From a checkpoint of a small transformer trained on Wikipedia: a variant of Muon for these matrices, 901M tokens.
MLP neurons of a small language model. Each row is named by its layer, matrix (up: input weights) and neuron, and shows model dimensions 320-447. Each number is 50 + 12 x the weight over its row's rms, rounded and kept within 0 to 99.
After each neuron's rows, "fires on" lists the tokens most often at its 100 highest values on Wikipedia text that the model never trained on.

L7.up295:79 50 67 27 61 40 52 34 58 39 51 59 48 60 68 74 49 72 57 61 47 60 54 42 66 11 40 44 38 64 49 52 63 50 44 58 44 54 52 32 56 72 65 42 57 56 73 60 54 42 38 51 60 38 51 57 37 65 57 39 45 42 53 54 43 62 45 61 47 63 42 32 60 73 56 42 40 66 18 61 47 59 56 43 64 61 53 64 46 21 37 34 57 44 35 54 39 74 54 41 81 41 57 28 50 46 60 39 48 53 58 45 68 46 45 36 30 31 26 33 62 42 53 29 22 47 61 38
fires on: " C", "C", " Cup", "V", "c", "."

L7.up2096:59 20 45 49 44 39 11 57 50 36 43 27 66 66 62 43 55 60 48 41 53 62 60 59 48 66 53 51 56 36 71 23 59 61 47 49 53 53 58 42 51 42 34 36 37 39 61 76 59 61 49 32 58 34 46 33 68 62 57 52 72 61 31 37 49 62 61 68 47 56 47 44 48 58 58 71 37 38 52 55 34 75 83 42 43 34 32 33 79 61 40 48 40 48 62 43 58 53 70 54 56 27 71 54 53 53 60 53 37 45 47 47 48 37 49 60 38 48 52 32 50 57 43 41 57 69 45 39
fires on: " inter", " Con", " con", "pro", "con", " recon"

L7.up2069:61 61 40 44 43 65 43 47 54 50 37 48 54 23 69 48 56 56 47 53 40 46 63 63 36 52 59 70 40 32 52 44 49 60 49 46 41 51 44 34 39 30 35 57 48 43 55 34 59 51 44 33 45 42 37 38 49 52 41 42 47 50 72 31 43 74 57 49 60 48 47 74 16 52 61 43 55 75 65 53 55 71 29 34 33 38 52 56 49 64 35 54 51 41 45 45 43 51 60 49 50 41 57 52 57 49 58 45 17 26 55 59 56 17 52 60 52 46 50 37 51 56 26 42 49 55 49 44
fires on: " New", " for", " Down", " Oak", ".", " Up"

L7.up1124:70 59 55 54 89 43 44 71 34 55 18 33 67 46 49 53 53 52 66 33 52 60 69 51 49 52 45 40 40 35 71 36 54 60 66 51 58 39 29 44 42 47 35 55 60 46 46 57 59 63 58 45 44 75 55 61 48 54 39 61 45 31 57 48 52 62 46 61 60 57 54 53 37 46 45 31 25 69 29 35 62 50 59 53 37 68 42 57 25 47 54 49 55 37 56 47 38 51 43 58 35 48 49 51 61 48 53 29 28 59 13 39 51 68 33 59 42 53 61 48 55 45 55 45 62 33 65 43
fires on: "'", "\"", " ["

L7.up1964:54 23 65 68 45 33 65 35 36 63 68 35 53 56 63 19 46 52 54 37 38 42 53 33 55 53 68 45 50 29 76 33 53 56 44 48 35 65 47 46 42 24 46 37 52 39 59 63 31 67 62 24 32 53 61 25 68 44 48 28 47 54 47 47 59 26 55 47 73 44 50 45 50 55 69 60 67 60 48 68 60 34 53 44 37 53 47 40 65 74 41 42 17 51 65 43 53 69 47 64 42 78 42 44 40 46 50 60 56 39 67 41 40 62 60 56 63 36 34 53 45 50 49 41 35 32 39 38
fires on: " and", ",", "D", " Fa", " fa", "g"

L7.up1317:48 41 45 34 63 52 44 68 25 51 48 53 75 60 60 42 62 53 48 29 59 41 58 42 64 33 39 49 37 70 56 59 51 53 41 37 45 64 59 30 51 45 67 63 30 52 58 72 68 55 62 58 53 48 40 47 53 65 36 42 61 58 47 67 61 60 62 79 38 53 50 66 59 62 36 29 56 40 61 42 59 39 54 49 44 45 44 45 45 55 38 59 48 46 34 34 52 53 59 25 55 70 55 34 61 47 50 49 35 60 17 54 32 64 51 57 43 51 53 38 40 51 54 42 57 53 53 32
fires on: ",", "'", " to"

L7.up266:58 50 58 44 39 54 35 42 39 50 42 52 44 36 60 24 61 61 46 18 50 46 55 38 53 39 38 47 45 35 65 46 64 52 41 53 43 44 35 71 55 59 36 36 58 49 55 58 58 59 45 41 44 26 57 45 41 53 51 47 63 54 52 31 62 45 39 58 53 56 60 47 68 42 46 52 38 38 46 67 48 39 58 61 24 36 56 30 56 46 50 32 43 59 77 55 52 55 71 41 46 47 37 50 59 69 55 56 48 51 22 50 37 59 51 39 44 50 55 54 50 62 42 48 59 52 22 43
fires on: ",", ";", " |", "s", " and"

L7.up2115:82 52 55 41 49 62 57 23 47 40 51 49 44 52 51 57 47 52 66 63 57 53 50 59 25 54 60 50 52 69 43 45 57 58 66 70 58 42 50 51 60 35 58 48 30 37 73 46 62 56 64 46 69 44 27 47 55 33 20 39 60 42 73 58 48 64 41 31 41 63 48 30 51 37 56 50 43 41 16 38 49 43 58 57 50 41 48 68 42 42 50 47 34 48 55 61 24 58 45 57 37 69 59 64 55 36 53 42 45 60 29 58 49 43 62 36 44 53 65 66 48 55 37 82 42 57 79 43
fires on: "'", "nd", "iti"

L7.up551:55 58 48 57 72 49 52 53 55 39 72 46 57 55 60 37 39 50 50 75 22 53 62 50 74 56 39 38 44 45 64 43 73 43 47 78 68 59 49 52 64 68 64 48 54 46 71 51 63 55 52 53 36 52 36 53 64 53 69 61 44 38 60 45 55 46 34 37 33 49 52 33 74 71 36 55 23 54 67 65 34 52 45 41 41 51 59 56 37 63 46 54 38 56 64 68 41 63 36 55 54 68 37 36 65 52 62 60 43 37 47 56 55 48 27 28 47 49 48 53 46 41 44 55 36 47 49 64
fires on: " C", " E", "C", " Re"

L7.up2223:38 39 37 41 57 33 32 46 45 50 51 42 47 55 54 62 49 48 29 36 52 59 34 35 59 57 34 45 55 45 57 25 49 54 59 46 44 53 38 57 75 27 35 50 56 16 42 44 49 71 28 46 68 68 49 51 64 85 43 37 31 27 44 65 40 42 35 43 49 40 56 44 34 37 67 57 61 52 48 45 31 43 47 50 37 30 67 52 29 58 42 61 58 56 53 35 50 54 48 53 78 41 56 16 49 46 54 52 67 47 61 53 69 73 49 40 55 43 49 57 71 55 42 47 44 66 52 55
fires on: "'", " (", "’", "em", "—", "-"

L7.up1122:70 50 65 44 36 56 46 73 57 49 39 49 56 59 41 53 55 49 55 46 27 51 40 61 65 31 41 50 38 50 49 37 41 22 60 56 48 56 30 52 71 49 64 50 60 37 70 32 67 52 61 57 52 80 42 51 42 62 45 56 59 50 48 39 34 57 47 29 39 55 58 51 48 51 39 27 49 34 41 66 51 69 67 54 41 47 54 43 53 50 54 43 64 58 56 64 54 33 71 49 38 42 72 44 59 53 40 64 46 50 34 52 47 57 73 23 61 62 39 37 52 78 53 52 62 81 34 58
fires on: " in", "=", ")", "in", "ine"

L7.up803:51 45 40 52 34 61 63 68 39 59 72 43 37 58 54 52 49 41 56 34 37 49 48 67 55 25 60 40 32 70 55 56 31 40 35 63 49 47 53 42 61 59 57 27 29 56 27 37 80 55 41 51 65 71 65 47 64 54 62 40 38 75 68 50 53 55 62 52 59 55 04 55 44 65 44 36 57 42 44 58 47 38 39 57 66 70 39 59 56 47 41 59 42 43 50 34 69 46 49 56 54 46 55 57 42 50 46 67 55 57 59 42 54 32 50 63 42 60 72 33 26 54 43 69 50 49 40 55
fires on: " l", " al", " mar", " ass", "Mar"

L7.up2516:45 53 32 48 33 58 46 43 60 64 57 56 49 56 64 26 27 55 61 37 18 44 51 42 52 54 54 42 60 30 65 40 59 33 40 71 53 46 46 39 49 42 43 49 32 44 36 36 36 67 48 35 35 55 65 59 32 60 23 65 54 56 24 31 54 61 41 61 34 46 34 61 47 35 49 41 67 43 46 40 50 53 49 57 38 48 81 64 46 60 50 56 55 36 43 77 61 45 46 49 51 60 68 59 23 63 61 52 32 63 55 49 29 47 51 70 37 45 43 55 42 55 53 57 57 50 54 58
fires on: " to", "|", ";", " reached"

L7.up186:38 38 41 53 46 60 51 59 47 27 59 50 62 50 29 64 41 49 41 47 48 54 35 59 65 64 45 39 60 44 37 56 40 62 62 66 76 56 35 52 55 51 31 64 64 35 40 44 40 51 56 43 51 27 57 32 57 48 59 28 46 26 13 46 28 55 19 50 48 83 60 61 45 25 23 43 43 51 49 57 53 32 60 59 46 40 42 47 22 65 30 51 52 33 52 43 46 43 28 33 46 42 50 45 39 43 63 43 26 41 62 48 71 71 61 58 35 56 50 65 46 46 42 53 48 53 31 60
fires on: "'", " \"", "ed"

L7.up1472:35 63 44 43 35 55 49 37 37 24 64 09 55 45 58 35 53 47 66 54 22 48 63 52 58 65 56 60 32 35 42 47 51 35 52 52 46 55 48 55 68 53 38 48 52 68 55 43 44 60 61 51 58 48 49 59 36 56 64 56 43 60 53 26 66 27 58 50 53 69 44 37 53 59 60 61 60 54 52 49 54 48 35 49 32 25 70 58 45 33 51 60 48 32 54 51 50 63 44 53 68 39 48 39 60 83 56 67 26 31 55 38 52 46 80 38 55 56 69 46 47 50 39 63 48 67 48 48
fires on: " =", "/", "=", " |"

L7.up562:54 57 56 67 55 27 30 41 43 44 44 42 53 55 81 38 50 52 49 66 48 54 81 58 59 60 51 44 45 42 40 58 46 34 52 53 62 68 64 44 54 49 83 48 35 59 43 53 51 51 36 30 68 60 58 46 50 52 51 26 57 69 44 59 56 36 39 51 51 50 68 47 38 50 45 45 55 29 58 31 54 61 43 55 42 56 65 61 75 76 59 60 44 63 57 44 61 47 52 39 48 52 48 42 49 42 41 59 24 25 36 56 47 53 33 61 50 49 62 64 43 46 56 52 51 58 49 42
fires on: " work", " photo", " music", " works", " art", " Art"

L7.up728:55 44 59 49 47 29 55 50 63 62 34 34 49 73 64 42 50 44 57 52 32 57 65 71 46 48 55 32 47 50 35 46 47 48 56 64 54 58 61 33 57 33 50 25 42 41 53 48 52 38 54 51 61 57 55 53 48 42 65 72 49 69 52 50 46 50 43 50 54 43 38 63 59 50 36 49 39 48 62 74 45 35 77 68 58 40 11 65 48 67 15 41 65 55 51 50 61 49 77 57 59 50 36 63 44 68 43 73 51 43 28 56 58 49 39 60 57 40 45 40 49 63 53 37 43 52 51 36
fires on: "B", " B", "pro"

L7.up1772:47 65 56 35 33 52 48 50 49 46 47 48 49 47 69 36 50 56 48 53 49 63 63 58 21 36 50 54 42 53 48 63 47 36 45 63 32 39 45 41 39 57 42 51 62 26 49 33 48 56 45 39 44 42 39 48 43 47 43 42 51 67 31 58 44 64 67 64 64 49 50 66 60 54 53 50 64 74 46 44 51 47 56 43 46 56 48 66 57 47 29 55 44 61 55 48 73 48 50 57 73 21 61 50 53 65 61 56 48 51 55 63 49 51 58 37 58 49 53 31 60 50 54 44 45 47 57 39
fires on: "."

L7.up944:55 69 79 42 37 46 45 76 40 44 25 52 54 54 57 31 55 55 45 55 46 25 50 55 27 49 53 62 34 47 51 58 53 73 46 53 46 37 38 46 34 62 47 68 66 27 46 53 33 53 50 45 58 63 40 42 37 43 45 24 55 43 59 34 45 44 64 47 49 56 46 64 70 55 25 40 48 57 34 41 66 43 48 27 39 46 57 39 71 52 46 38 42 52 60 72 45 44 69 60 57 49 42 40 50 60 37 39 36 54 62 48 46 61 43 53 69 47 57 43 38 63 59 42 28 76 46 43
fires on: ".", " Van", " van", " Stan", "an"

L7.up1260:59 47 47 73 31 71 73 44 64 26 59 58 67 21 55 50 59 52 41 50 43 58 42 63 51 54 59 55 46 67 63 59 59 43 29 40 33 34 64 57 37 42 44 42 58 39 71 46 61 42 28 65 59 44 37 54 63 55 60 42 52 49 43 65 39 65 35 64 38 71 46 44 68 51 69 57 57 53 54 26 34 50 60 30 43 70 71 45 61 31 43 50 31 53 47 60 72 54 46 52 43 48 42 66 48 56 46 44 48 36 55 52 66 48 53 57 51 45 51 52 55 40 52 26 52 42 73 58
fires on: " the", " Hy", "dr", "ji"

L7.up181:58 56 71 48 48 41 40 59 51 36 83 56 56 56 53 40 48 57 31 49 45 39 64 56 46 43 72 36 54 49 57 34 55 76 45 43 42 53 20 47 64 37 52 63 65 52 63 44 42 50 49 47 40 38 46 66 46 47 48 28 53 38 84 70 42 35 26 21 31 48 61 53 46 52 54 74 53 38 67 34 54 60 61 60 22 52 39 66 49 46 53 42 58 64 55 79 69 53 56 45 58 57 47 60 52 57 31 63 42 38 29 57 46 38 42 39 41 24 42 44 52 36 17 26 36 44 55 65
fires on: "ro", "ar", " Re", " Ro", "e", "i"

L7.up1403:39 48 71 22 51 70 42 62 47 54 46 40 30 38 40 60 44 37 42 40 47 52 31 70 48 69 38 58 33 69 64 59 66 49 22 59 44 63 28 67 45 29 45 50 74 42 59 49 43 53 41 54 40 64 63 44 47 65 41 46 45 39 37 48 68 76 52 48 74 61 50 21 31 60 40 70 52 64 32 64 32 27 59 54 45 49 38 50 39 34 48 83 67 57 67 29 52 73 35 34 58 62 41 37 48 58 28 45 33 59 48 55 60 62 38 53 45 47 34 55 44 76 45 53 68 53 48 52
fires on: " for", " as", " to", " get"